{
  "n_layer": 8,
  "d_model": 448,
  "n_head": 14,
  "n_kv_head": 14,
  "head_dim": 32,
  "d_mlp": 1792,
  "vocab_size": 2048,
  "activation": "tanh_gelu",
  "norm": "layernorm",
  "norm_place": "pre",
  "norm_eps": 1e-05,
  "positions": "learned",
  "qk_norm": false,
  "attn_scale": 0.177,
  "bias": "all",
  "tie_embeddings": true,
  "parallel_block": false,
  "init": "normal",
  "init_std_qkv": 0.0206,
  "init_std_o": 0.00515,
  "init_std_up": 0.0206,
  "init_std_down": 0.00515,
  "optimizer": "adamw",
  "lr": 0.000858,
  "beta1": 0.95,
  "beta2": 0.95,
  "weight_decay": 0.15,
  "lr_head": 0.00519,
  "grad_clip": 2.0,
  "warmup_steps": 597,
  "schedule": "wsd",
  "decay_fraction": 0.358,
  "decay_shape": "sqrt",
  "final_lr_fraction": 0.02,
  "batch_tokens": [65536, 131072, 262144],
  "seq_len": 512,
  "doc_mask": true,
  "train_tokens": 728000000,
  "steps": 4739,
  "dataset": "wikipedia_en"
}
MLP neurons of a small language model. Each row is named by its layer, matrix (up: input weights) and neuron, and shows model dimensions 0-191. Each number is 128 + 24 x the weight over its row's rms, rounded and kept within 0 to 255. Numbers have three digits each.
After each neuron's rows, "fires on" lists the tokens most often at its 100 highest values on Wikipedia text that the model never trained on.

L2.up739:107142160129114194108189127148167111144136141105172129147105149135108134162146138092125146137124060123118099167094131147195156103132094138127124101122101123085146154134152149120105143084122147121116119141150130103132148113126103150138079064125093127136089141149089159142161133139149139115175136097166135110124150144143140113122111139121127114106132165179131150126129073118135095150113143138146143105105157123132131120150131117149176161147100082144130134157155123168095063124116161135112173104113135104122116128131147135182121115126148156158154088139123111133144093136153125117
fires on: " ex", " than", "ex", " an", " the"

L2.up840:099130153107112101144103099142103151112134122082118114089120107115135141136113206094130153137126117134163125086184127094149160110135080116172118186121109126128099119149156064108139139121140087131175141148151112151082115135094134124170138128128159134095120107128135145131104161164138102103139146172150152143130113086100135123178138142117145130106123144119078146144131161133121135118109139127135098109109133148087114113141139133119142143168129085088140139097101110210180129155072159103135139104146156082124154149153133154101132099095143144132148164115105129150114121145126149119
fires on: "-", ",", " of", " &", "}", "ina"

L2.up903:095158187099115131180120075139100126147131119123133148116159135103150147134080141154151137093142124118139130158137125123131125125119129136127099140145087135127140135130081171113104096127174103110143131148154128086150132140088146138120113123149138097146116122146133116128131131139123199147170106158113121150166156114101147111104164108153087117163107124115107155108139123124165096114125143114138089130100146134146156162178126131150115145181126116149147165127172171143115094096169125139101097131129124146116113129078141142091121127091140144138091125149129104133123108106149160117
fires on: "'", " is", " a", " he", " who", "’"

L2.up1373:130152148158115145130127109148134096121138136081139131121114141151134154145156140137107152103136106139134161143161127149153158165141132134145131130134113109154157090148090150105153105107151141123134167126142106153153118146122104129133115105144129143144087120144193088135173122171121130112129129143136171118118167143154083156115118134131090123169110085120106134137139095114104141108123101101124085139087171147091145061112141115107118157158119115132123116069132121097117131135131104128158118141148163097102084134126112148104105137136176126096107101118135121152121135121207128121
fires on: "f", " 6", "F", " 13", "mi"

L2.up879:135096167135114163138158153181138131106136100144166170133134119079111141111142143116133125129136114130164187103158072145136139128110133138133155121146133109144124113123150167144136134108133130098148115136143139105144135153120109122141126100121076132089122154139117140168080132135106143117130138106115181097101166175116136111124127126163132125158122117122125107129171141158134106140129128121139178116142122114112081122123118097115111148134166122148109132137119100181117095088134103118125154139130149115133168128135191116125111161133155126118122125132075140138108089159157129107
fires on: "n", "-", "en", "den", " and"

L2.up983:150157133162125150121148124154115128143113139142171102149113173130115132137081171092122078139169117134117155129160139147166136140127157140087190095144083095120138114119114140158114118100140151128139150139133110127127119143113134139120154105124035143165068164114136098142136152159121141162195104149148094172132138125169108126104087153139144106070140120135153135142113150105151121153129126124111106108161143124121118138129123125110140139158136096106109131135136126120157139134172106137154121152123138127131122124108136115125109112157137150109140133156154128124137129104199130143
fires on: ",", " to", " –"

L2.up827:105125100129125108195074126118096122111138123140074140097111111146118148132158096121127173165126178152107122138122105110093090168154189159103087116126164137143133128088140169133117131122123069136158109101134168172134115107129177115175116128163132161115106159156134108131151147117127121075137151125144143132170140085131140171165139135124090109120119139123117167077148156156128143119110149115128105123139098143104074113156128149092124131148157146109096101151124065139139114092116108117146124109119126106090143073140151144135074132095143135126117109172108110164123107152122129129
fires on: "ed", "ated", "ted", " kill", "red"

L2.up1152:092101100178143140140128063141133106135116121104141137103135156107143141131124130114126123126143143127131155103085138133097115103152172062128139146159118157123127148109069104152162134113117138116128108112118155138124179142114126168111170103137078123122143155127123151142112165113132180099139136126150155122135165093128112172158149103147079122104121120133128132142103120154094141130121126094114097189107113127084112161108126127114105145108123113093106121090131107127176125143141124115126108100136147128120089072130134141131109131148133140107180079150120103141117143156139105096
fires on: ")", "\"", "ly", " also", "self", "es"

L2.up1641:149103156156152094139122128146138155126100125149121093151112169138155143140137106083137151107149123143135141161122100184094136131122122137107133133120117124091143160172118140100141116123101113083084103145127139149130118145133136166147088122119134086148142140150131156111170157154133125148094134144132136122109140128175124134100120137122124112070108109146153144094045120130104115148107123097168128195172124129143128103183144105138112134113077149105098164131123111129100141135095138115132119162125112126128098125115141102139147131136082110144115107149122120102146097126132141116
fires on: "ing", "ning", "ting", " Sa"

L2.up1695:124105186133160164116145105139143111145121103153123153119154117134130141089095150118141092099115127138185155105111126092125140101120124155135121114144141112115146121139156204135116148128128126120123139098145158128135117123078134141160117115107115138133098130113153162167117139116127139128164145145126156186121135136125149113140110165118140123157111116140084123116089125085139092178126127115150156087137115133132144181110131124139143125130119114100156114147132157140153123082154103107183140146093156139060122088139163112123142072073127105090095128131101123133125131108166113141
fires on: " (", "tic", " National", " Democratic", "ic"

L2.up1299:094172110139132117124155134136105145127120166146090162133145128168160143112133101127173155112141090136141144160129092129133101120140109194079137147130124133166126108142137120086102113101139135163144131146156153159118103124141120163112157103157145120115137138134130166125144144119132095128138114128132107127127091100156083138184118133136106125088133102164139124080079126092128134106132161133147148138127124145097121133158159100140116125107082135161162152154053157124092128161090136118139120154132113140117128141126105134139098116174107176131138120127115097135171092129121135078
fires on: "o", "i", "a", "io", "la", ","

L2.up855:116149133103133138141095144152120135117114123139122125116123122179138125140122105139147141117155145135158130161126127145136065114163134129102152069148136138140120106158096106077160134100121130128133153086126147174080114144138163147190200128117160130112124147123130125111144134110126124138143123134108150089134108112183134132155146157156102121127070142150112101093109136169110128135173133117166122162106109163116068134122167123152162140120127150072114114123107098113123173113113079085127150078101103180098090104154120121136114120146134153098148161148112136186168134127120129063
fires on: "ate", "ue", "o", "ite", "ition", "io"

L2.up948:141130168083105176078149122108148136128106160160108115148128144154110121123151102103115106115166101129166133169098122137157105116159134165127116128106085113099145101098149150137108151101164109128161148151132138103126152107133149131144130123122095144119085145176106122157159125089134166103126110139134126149173108159129157080141146132110117108123132143168128156100118080090183096192081100108135162122114145163141154150143114166110136144163140133183122162157156135129140126109140155132064107139132128102136124140138135158131147100104132070104120132151115134118167111108119137119
fires on: " con", " inter", " an", " ex", " per", "-"

L2.up1611:151144129139134118094098083162107136159153093108151129138134125134148100160133129091119139085113116152149183099119131123150097141133167117137145141096122122120163122081079173112107123110133117130159112142152123112089182144099102153202158078145123129141108135134104122185115128142141128140189114126156144108139156107143091120122102132112115123132110133143144071135107119116152139106114112110137141116096116138118177127134100151118156168148132124123135115102158135131103150126182099132083138178129132111115142134108138160094097131162128137096131135164132182129148108077172141118
fires on: ")", ".", " –"

L2.up472:113143147156091144084147109114141104123133138077129127129119152158129132137086179112149178106136121143132159084092083095134150119162138150117153193120099077152128148161142101118132155121148127132145114149146119127097106152098141170102116164112179120097122114123085146143106138129121109125117111125124141147145128161133099119183096132075106107071126137128161151105150130132100142145094138128127172132124128127134104106132158144118137115164120156152126133124089123149100115170136135080130180091129138127110144114146105158126149094124129103124139151136113130122162140145116121130
fires on: " of", "tic", " such", "gen", " gene", "ical"

L2.up391:164174147144102113108090064112117139094149089069134148107117134123094120126135201126164175114097120136140122164126117093159144125130151158089153136147146133154147140105118137140134109114119126145138122154143073104157139134150097127146127159170121113150133120133093126160096115135147158109165091090125148091136185111119149127131136120120108097088114151132065117103145132125201151110114154107091118146107114145124124150172117120096163141164103118147138139108130114111132142142138103120132156132152164094120097115151115164094122123152137123125112142136115133197147117138135148074
fires on: " well", " is", " a", " has", " into", " type"

L2.up696:140116112127128197125135154137126124136124106150093144124121142113186149147096075124137134129132161136157158111139100130143093113109119141075164141129179124116154127133132115127096131117131156122112100127142166141142104130110112121188169091138144202106112158151100097158118139122114147151092141148117147083127106131128097139144136145098102116136115113193083127142125143119174152108125138135149144139087098148131107122132118174118135149129122138116134139123129141158136134161127119121120147155139187132096073121108110124143116123131151108132070103155080109153127086114161097109
fires on: " ex", " Ex", " trans", "al"

L2.up1271:117070165124178120115133112148135155121127137139092123145136117133123161122170156082139095155118153148159163168096129147119090178134139130115092105138126130141151109108089174133077151140111117114135125130086116111136148130131169131144125138149142103105088136088118154148149147096093187149110144112104145170109113091125149121133152150077123105146118153156124150074120122117120135149110118086143173155079119121104159147142104142103184150136108149151119119133135130154193136098101127081138108152126105155136116119133142110125092096142103082119147153155125119168116095145119182072
fires on: "p", "ic", " c", "op", "per"

L2.up1396:099118116102110130142102068164116108145121072108117120145125130119132106163149127103126128158144148152163141086120110112182133123141216086121121183137123115109125134153126096126110135108102106137172095072169123114136142161105123128129142129114067156095128126143136119141156141138069144172154154118139147117129133098145112130142088109133126135108124149091111153128095102138181123161079105083127169134129059139142176124139125117135135205145153098178158095087158115106145144126145178122120136126151136114122120120142165103123098134126147098145137084127166103131183103136128157137
fires on: "=", "-", "n", "[", "e"

L2.up1579:181167098175125136157103061126080124139147146109121137108144123128161111128151169101120139143160131131108170130150133120122086145130143134140145111163128139148130137122135128172087138142103118096134161119117139111163140132155163115094193122155105103160088158125090178145155152129108175127090140124090168146116130110167107149134148081099132115126126135129102151113126120121122170124122089114141122132135071126113115124130120127078168136151157118079132126101135100156169138105165132108124111124141122166115122120152102155119123122126095102072152154139134117156101125122162143144
fires on: "==", " ==", "==="

L2.up717:099142157126109128105083158113101139159120115141121125146109152130125142136156131165145115133099123131169147163151094139165138082142105142130153159111125158152140125104103151121126120124141189155125159195132089127119101129117122128137135108211113104131102113133173095143116154170141125124136131153140091166127132170126139090083125157066110116071133148120153159195137127112180137134102105125097103137133102159100123125120151150144130146139116106172136151139096154114112112153107118123155123109102097149107135130113132160138142118134112136111126125150107148108159141095189133127
fires on: "a", "h", "d", "m", "ad"

L2.up466:146093140088128139167065091127142142144139155101145123084122122103127130150113162133171164141155124146138134143107119129141153120155119134133103152140137114132138143102098122067091139126123097151160132202156127151128152126127145120138103108157126107147123107127158111139179144166149155111107107112158140151142153128145162107121127104110129119109172122127088151147156141127127091135120113103118099126101143153112103112115098106122133153131164095116119142159147101117103133125094166131118156141131143106141113142126138157090115053132147121140061102124115116108139137100130130114
fires on: " and", " as", " a", " of", " "

L2.up1289:182136148095107140143076120107146100139122171189115129125159122108111106139095155129116143155170133135088134141168094102154139119129142119115146132118089120162142092110132133132095135128112111132188141156148128172143091139116173159126160145162129102151121125148149130124131098122159169197178119152170106152098180098165146115126120102106101123139170098156133164164138131082126071125119136129122126146074157128157115145135134144142147144135133131160119145123141142102088122155117152127093141109099161147135136128103138095107130117097145110124112102149145084132142110111147106131
fires on: ".", " and", " in", " "

L2.up780:093161145094116145151153152146127136146143144151162149131168141122121159125100124106181121141136146165106112105103137130126111135138108142163118146154126121150133094122085147077160154120142115117138132137149092109149147138141140166085124087121153125116112138106120133136125140123098133104113139080129147134109180100173150123114092126109126108151128160159151110090095093120140089147136170107112128135137086130119127111106137143086111132103122145156115112131126104139140159100104131111128127134133142131120134148111112098100135164195147070069148136115110160159123136087191115129
fires on: " (", " 19", ":", "-", "–19"

L2.up1077:110076128132160163169132148116135147148136141125093127143101119115144142123111107147133091118134113145135145129102073155117095105124156083165100177134128123113133105148092121154136152130093158120135082107146107194144136151123116147122155159096119155138117161131124134159183150129170128138110119136139133159117170124119124142089141104128114103143119159158105151145148106094179107118122142138159160145143101124119135124138120083112157141109101123182136094165152119140099155116126160099168110116106130142108128107068111121117093132130123075152121064144135113158163136138115138118
fires on: " $", "duc", "£", "pen", "(", "["

L2.up894:164127121127165177139118085163132120157102135156115150100150129114118181117124082130160107103118153147104107162081137166137125140133119075132109131093117151123154138075141135136104148129129113159136136151149106107110151148123138122154129136139124138169083142125154115124110137139140147122115113113171129121131117133098107123184152122110106090116107147146139180120134102138156123131129118092112114168101135123096137096175113151138120160118147158126110127131149173103142092114122160118086108159101087134130121132117131102158088082104144097098122121142127106125145087170150143114
fires on: "op", "and", " all", " career", "to", "tor"

L2.up591:112119127134133135125102111095108120134149141099093141134122114126086128115156129121122103148200134141149187118100114098129131137139163140107132129119101120150144093143132162133075127119107084122139134113118190165118136146100149145109127131145116175156137188147135091144083136122100156093162126147120162138145089132126109130125150116124114107090128133122116160119109104118113119176114127092136128137160117125132141095126163168103126131166137103121103129127150120138165106127141099090070128163124128136116169122130137115146128106111146121116147101114147130135149106130132129123
fires on: " the", " it", " with", "ation", " its", " st"

L2.up664:133116141087127164123084132130129070153146115088143091128129184153139150119157153122101181123136180154141166104125113135099123139137134108122122134138137136108112060109125156138132119123121138124142164107122092153110168104119123132151124131111110143137104122108126091131131129132115120112138136183135168118156133121110172126101135096117100124176142092112146142154173150136114131155109095157144128157110154137114122130114125179114084158157116108129108098099117124120125130143108098116142141096104154116085100149136164108128128132095141115146122139131157125160125107133159125127
fires on: " f", " F", "f", "ent", "F"

L2.up1486:109088111079152144101092103095094093165136138054095132064140142168123131101157156122083117169110181139132152130124161118111149156134193085130084138150127131126110126095145123135110119138116134141153128139104145124146182131117146125130110144143107120135125129134129113126131156138105162092077134142158146168119125120110189118098147124103127122150156116120105185133127158134155127140154097079104108149121153135114175146131115146103098150152173094144118125105158112109155112107190129114127063135092100089106110124132151133123157131126138087146102139151129084116114089143137132130
fires on: "%", " p", " tr", "s", " series", " song"

L2.up1031:144111139129149160110099149125105086126147157124124159134132114145153149123095228083139150138126099124071128148143129153141155159138136111120101139174130117140146160079091132165113140131167141138141127087115138128182134122124179138133122123126090095118121149142140102129174121132112150123138150156131134113086122122156093117097127104131095120128109116120088153142086100106148138152131136116152154140111112137126125129120162084107135138096106151117091167100138145113152156135095101135092169123139166130142118142113113127150131141136109125108162114133111131153163121112110118117
fires on: "==", " first", "le", "elected", " early", " the"

L2.up21:093089150110119149143117126145114136119134098136148125144113151124154117127091127151171150124136135140079149096135111127129147112139102134141091150124138133093141192144110139106096139126143121093076115133168141148117107141148127139115076146117131122129132117157154127136120151140103106163142137120113125112121163118213109144099094105101099115099135131158150122087099142122170132151150153125130162134175099131133131138105108128125134130114087171133127165128132103133144129115108092134084153140135118092134115135099084099128132140165141117146121133119140122116152115068139127144
fires on: "al", "ish", "n", " military", " German"

L2.up278:155140157130136107135153125146125104138132109128109106142092167162166114163152158136124124136162109154102156121103130144095118188132154141065124145145130138155161055080109132097092150110152076097136138134132123120134112169125190125143134108152100107108099138127061098102122153119129174085122121113119150125150135112114144176126095095136113116176116133120123123086121115128102140128142108113137089169135108126130107133169119182125119131162148118108114119130148095100111117116144139111104111074117121096124092142083117128129125095126143132112124144150130057059147104135142155131
fires on: "e", "ate", "te", "ick", "end", "ive"

L2.up1423:096137116145116101149107089107078147109154064067120123096128104118144153129092155113141174112132198125116165128109091150097117120128152115123138173081135130177132134077129130148143144118163121130140122157133157146163100129088133139146166134157123115125120140120115164142079151120153156159127107114124160109136104136158168145119143134088102093122113164109066128130140125127110130143112161077118090152097118140141125133163125125095183131154127126135111153090120113136137114143108106101080125126110160153087145083128133135119072103102127144084111105161114121186126089177128110110
fires on: "ly", " by", " also", " more"

L2.up1630:105116111155145111149123146130142108144130126137116138135125133140143104126075128111158130123108086142185144118155101155076101129113123146097135118136113123145145131130095125161135141132127130092071131145133153149132123122134148142145081056117137160154142152143128093149125121151059129154136141139102125123143145158149089112121147109078119109118108106119121167118109145101136142146125151129119132115125092121111146128127151151122134134141100148120150139133128108166093188153104114114117106117119156131118154154116102158124141183135122139090126127090147129152130118085165128159
fires on: " ex", " comp", " Ex"

L2.up794:154136113110122093132112158141048109089132131172118110136162107085151166143102159110158144128108144132101142099081121149098120189131141195079114139141181157143106112112113147116125106116177089136137164110116167147162103114116154137150116120114087122084085144133084122161147152136142098136115125117154119129169135091183096107139132097111107130148149125126101160085160144126122132168112157125132128110130081128110135163116113148107147102144137153120125126134084113125145121123120127111148221129086102073142110121169147100115092114156161096119141092153112099166136092141117136122
fires on: "ed", " used", "able", "ated", "ful"

L2.up878:181089125142129107098108127117091134165178139106142114166138160139146127144103114141111143153146143141147156172094166160137063130144156112086086120148091148108120024120113182127088117104163107117128120099147145124094117130125139155132135112125136075117089128149147117135125116122114162175175128130166140091123148143133117127127122081154064140118116123131124146119152099121122104125140133125158147131084131125108125099147125150126104136135160136128131163144135129125105113123138113123083080128134149067129119143102153136161090150142117116152111109178133102162174075111161160118
fires on: " f", " (", "\"", " or", "se"

L2.up1374:119167131078127144091111080133109111130112091133147126150115126087124110145111135148148134126144137157106149160130114153168090132162175137142122129125132156072141125101089113126080090096108152141135125141197141139098170156100094133122126134184120122124119120183109105165150129129102141156145139141118158140104121120140102103087081108104139124130110153127100110111093098159126169085102116079118132150129084125106154095114092131123161169156174078109134134081170145129134124121164114108130095120132113119072115127135127152115094120112143150130125119120137142171166125099136149152
fires on: " |", ";", "out", ")"

L2.up505:138145117124097091115080120142062139141123148144138129115167117148174118163122159097149135143140124160122112128146122151123096129154157176123131160121091134143155135151139125147153117105086126100144098109155180121137132133115155148182109121132119128109118143148096103163131129126089096118126138164112118122135124102184126128100117124117100092102115127140087139161096109119148106141064154114138122143156094137116121094116081096097157142112098141140144110116136128109134142124106098071119105148096154117112108115117108099126117132156145100115104165121158093135150123114155148127
fires on: " of", " the", "s", " /", "ual", "=="

L2.up435:128114157132121135125124159110119106118190144133150149106152098085134170143111096118131152081110146137137130170140068091153136109140081131145148135106129112112128164140155139080093166128126097161118108161133131172139118146144110157136081111131145163102116138118101143128096131132155099076127080112153133112101122129139124134142143136128129117132141165151118151088151133144138134110145147115087156145108135163135150122127150103143091103116131155093104171127143142097114142114112111126108135139169124125103164110141147143131139108120135135142123136142135123150133108160137140121
fires on: " |", " —"

L2.up639:123137102119133136098123109128110125111096111167090121135154148115136120141148125133124116127117131120080119113117100151129140138113151163124148156099131127127137146136089144124104124115147098141160155156133148109204120158100149149126090128148074201132119135122133140123156140126146129136126112132181129146146067105195109131119147132114078102154130099151141158183109142129158174151127093115153055145091115147126141119146115130098157140120114115161134176123147118121100168138140154109074088136187163140130105109141125157117149174128116093071095107163128151139126127065177126116
fires on: " ch", " Gu", " ca", "gu", "ball"

L2.up535:096151118095151141084107120183072090120134108106108121122134136101153132144127119135116132149149144175130122145138099141171086159134149158106102154066093148108119087094102146082107110097086115145152137120201182121141141162107098124151130121168147111104110137153127119135111173222095146126123118134129144118106123135130122113128103177091143115094125120126136131148090160147137101102122087059123122157136130136112120140183116101122083152144096113153154134096135117090125122132122138108140142130142090096122130118131174101116135149151148114136148131153137131150155106099170127138
fires on: " |", ";"

L2.up363:156143132126091124121155096126142092110129160114122116155119151117156148157120195120137119105120109149151124120131082126133159201142109134105131143133121121098143126150127112112098176105179089116076131091134086172141089128147135171138127071128115136113103128135100112085119123127126131148148133122121164080149123126170115099116121121125133133144112137121119142146112121168096123139112117119166150161145078125162145077092116162157144119158133172137116109125107115171110131135134136132108177101087070096092103174158124138150085097118146125122118098131170096141152114187133104123
fires on: "e", "ive", "et", " W", " up", "w"

L2.up565:102119123113136173120132113160129072179148170132076142132161145138100155128069155130102134077122153138127140104152084137080115121153164110121134131122167136127128139067165128103084167136125089156140122122130158123129136132119142153132149154107127116161121135121148129180107137119117141122148146087100199105136159137119120110111139117122084123136166135133092150158087151109158133133143092133129154105151160117156094111113124154082103128172145133088105108107138097159165116113135100093117171059113116122098099093110136109134176134107123118122131116114093073150131132129136121134
fires on: "ology", "ization", "ness", "ism", "ud", "ation"

L2.up1459:132128156097124137138125149141086143119129115120121144144134130148154164106113130112100089143123078131142122167119116156123136141124153132111126146098090130122127095110121141141071116115157084133141150104120173089138108149120119132093144148129123188132080153138155132155124114127116164136165134170098163174131120109124145127131119108143130116167128112101136139108135121117145112154088108118139137108126145119139125176133124155103091140160155125150116153157134150082163101125128149112124145166133101157128091089119141122090157123110125074083129110154116143159140127099142128132
fires on: " its", "'", "|", "ver", " their", " his"

L2.up862:094154119107154114133149069169094106113127102117150136114178179107160135138055140113134149193099168140145113103116152137162094111146160140150154152129118126143134155106098127120118136123144142092180145117161188129140168146066122159109129134140176131094128131131126160148147133133113157163122154135130134147143116103124104130125106115121126114134112147118124120100131145162153116143139132118157154138109114142128138175147125102112131150116093121109155142140129136136100141143134115098100122171134133112108130130119152151065107110169139106124145130100148130173163127107139141100
fires on: " (", "i", "a", "us", "ic", "la"

L2.up725:103143133114117095137141139140089107136177153114136117126123120166123160124130089109144166085142115123113151099148119091126076111137120131186121149134157098168145138140110111071138149109105149145158152193157124161119151176110093171114107143160133116110118122116104144133150130164145134099117133107135128124138151097150102167153098114103127120149134156126126112103120173145119155078105143103108128185120126159133132082163158126116103131164115127114126142126115120139121133174113143102127085062150075094145132158109145167158150116162156143144120129117123147130145128148130127123
fires on: ":", " |", "ing", "ka", "age"

L2.up1683:148138098137134131143125150124136119155128144133105131109131126157203167146128082124093125115156146136177125174145148161116128095120125093093165119102097101098122093133145122144090130119116108140133140153133168148148135158133087142086102126116078085165126141110121138126162164131135134129170118116151104161115162159142141139120137103123131117129143117172136160176106156134134079150106127117126079108129121136141109094124141158147110126130158137113127147125116149121100069140118107123141128148058121122140080166121143138122100137125112085074120083160138160100148126104143120115
fires on: " A", "a", "er", "e", "n", "ver"

L2.up1116:106104185154131120181116149132139115099108141093136077098110130157121116110090154133113126092133127124145105161165130151107113129126123110081131117066148112123134170137133124134125171128162069110131136140113137150153099134124140144148157154107127107135132188135101125159140117132130130115147112121107137208089182137133111133139133095143116094132155134103104169138125116105119108147137127112134180110119113140142132102124090100147125145123087131113118133102132101158173142132134151121102128162132144149120140143125149135176163090142139116132153155101127167115108096133108175094
fires on: " education", "ction", " Education", "my", "pt", "ved"

L2.up1195:103146119128160100100144131149101096140127123086095148041145183141139147133134136129172169138145145142139109121127168115097099139131148121133122172089158106153134123133090098112150150128170089169168140088142154135086115137109130151126163123144107131117092135115116104127126134150119140139087108091137106086193131125101135099135137116103066111101128131131128129134123122142112093110114122140163143168158067136149127135114154123137109130133150139137123121118118103099150133140138114086142106151121129168090163151126146134153144146132123107131150142070116150171157136139123133111
fires on: "id", "ate", "us", "od", "ic", "bi"

L2.up1266:136130101136150146135118095142096090167134138128097143151186160081158119148082186097112151131110133125108121120085138152169140102153152161096139132156102107139160147121148112145105125115140182131138145083148147131156151122130133133101135098139132134114111131113127137197120151145118126124128121150140122089154106115135114130137157124113089113115136129143117157158091089126143143132109129146103100131150077152108118105140112109139174136118087123174156132140139119157090130136122124135130109131119155124116087085135128117111120153158090114187079154093135124159115106116149145140
fires on: ",", " II", " /", " International", "I", " ="

L2.up554:162152106144127129153062118126144115145147131094156113084178146129152128146115148116142155129090140130145161115133131088120128192122162101123169098145122146197120128107151151117124116125094134106152125120146104127137092141154146122145133103116165087105151121123102116175126139142110127112119100144108168086124137134101137145176127148111158129155109107134071083121138092143129112123094103151125140110146111144083090151151130092099120131139184139129134117129136079150134131090132109113139130135149153132118143091127118140142104137120133088118179121147113107106112106124124144097
fires on: "==", "===", "N", "-"

L2.up876:112103125108105159096088101122106132166174114100175131111154148137149126136123133072096160119143187140096159110158121140148086135125171106122126127127162149135140138088127096145112126111118110086169181131134136142145180178133152153103167135128085121126119148112108089153103132147120152174141100151118139096114190109159094160128100116101118108153119130104132174105138132149133162154135092116138137179158110135123113156118143109089133142134155118115128158060158109123161155126135095125131124143088142149133074091152088136099162129174118104108112140136127149143131097128182116132
fires on: ")", "born", "h", "s"

L2.up871:130147084122118101085106099125097104139160117111161114113131175132140150124121145127100121109098179133098120116045132103125113093125133135141132137147125144088106109135144107110161178118164151105148088143130104168140158144126127124098127129115100097121108148147157112140149145161133175177100146106141139160097133140139127138082129119097119133124110111143132145144123113119147140093135113123139137140110137154111112125148149098106111131165121117089102116102076117107074106143165129125136136094152154110124120142143161175134114112164173103151095111145139066128135127140209123130
fires on: " of", " from", ",", " organ", " 28"

L2.up1155:132114139147140179130099139169121092115115127127125133117125157133124162108124159086144166128110144114144124176149091164138142101128100154116138133142077115127114149140092133100131145116130155162157142178137148134106139140098096135153128162121116147118112129138127148192129126163155129082130134133165113164086144115126143139142110161120136108100145093124136181115131116083120165135119147113134113122126115130080156138121144132158115132132124085146119113158111152138165088154129186130148144136086158102126167134122149118116153096145115133075166155135120162140124110122149114119
fires on: " New", ":", "000", "0,000"

L2.up1009:137167153123154111164125127168108124124142104126132128116113115154156129142121138112167165153143145141122142145146118144116150147133126136138129114163153149113132140148134164089106164120103084155144114141156149113093105122146115138155093157123192133127149108138186143143104144173167095168099161136126133121095115133167126135070117130134105141078124172144126103138094085121123098185141113127154160103150120131108144145144125125099116124123130075099136113104119118172145139106089086126134152146111174080110153117151109134138105079079085108115082119120105119121112132166121124135
fires on: " by", "ish", "ing", "y", "00", "al"

L2.up1121:122102134110123100169133121129130137145143116150114152128114140097151155112106136109132178147127089151141123128136139095174125080152121162123116114137136115140142104115137127129112089113131147122101147176165151124107125141132122152115151102126081073154107136100081138159115133164138094183176126127148150134161159145178094133141100117108135123104106090139135124132130155125135114136140130144098102136172104146148121066155094136166140115120124164118108122098089089120128064146108122115128069104114079137136127174134137128150155140098122170101135110122120147133155138083122115094
fires on: "n", "ar", "er", " Bar"

L2.up777:123128141132164080170115131077111107134175157133127105067120107140148184096109143138145141140129145136113140126146113120105103145101088126142134156116135102126135130127135118078110124130131149127135148133139135141155112159127098157136150145127111107136103131075140152113151163130164133116159094121144142102102138105144144161156125088118146128136121145142145137119114162109101088098160150123101082153170156133097079172165114126126086081103145156121063153116093117106122105186120129147151155122129160151131109156096124141080120176148110163102097134183071102097117110122135097078
fires on: ",", ".", " |", ";", ")."

L2.up200:108099126127143150066079094176057095152107086153127117113117143132119111146145123138119146173163145151119157153108094115148118172145190169095114140137127134131132112102094146129076132112143120117139122125191169154157148189088112141125114108171051152101100129130155067126153154124123136137156143144108188140087114100176114149122102133141112128080129110100141130100102156142129102110097129079115093128151082155106119098140104124116120149119157123147131134103177157119124112118099144092089117113146095124080129100125146096120087115117138123135115091132120135130160077099147134137
fires on: " |", "ally", " been"

L2.up640:165161142144088121131180114178128107107113126136121122113132110140172124155126091089141135155117104140170118129130114076164130104126132135084119103091104155122169068144108172133129125102119104128160121155171095162133123157112160148142156114167122091123094160125136160105134130111160122106165112159140153159138130106157100148105093122133146119056099097159148086147112119153090161120128125113193113145157136110126152087134117156114139113121104140129108133142155173133160114116138158117108126176134123126103120086114110117142113146157138131098127114126162168119124107115142137098
fires on: " in", " a", " no", " pa", " do", ")"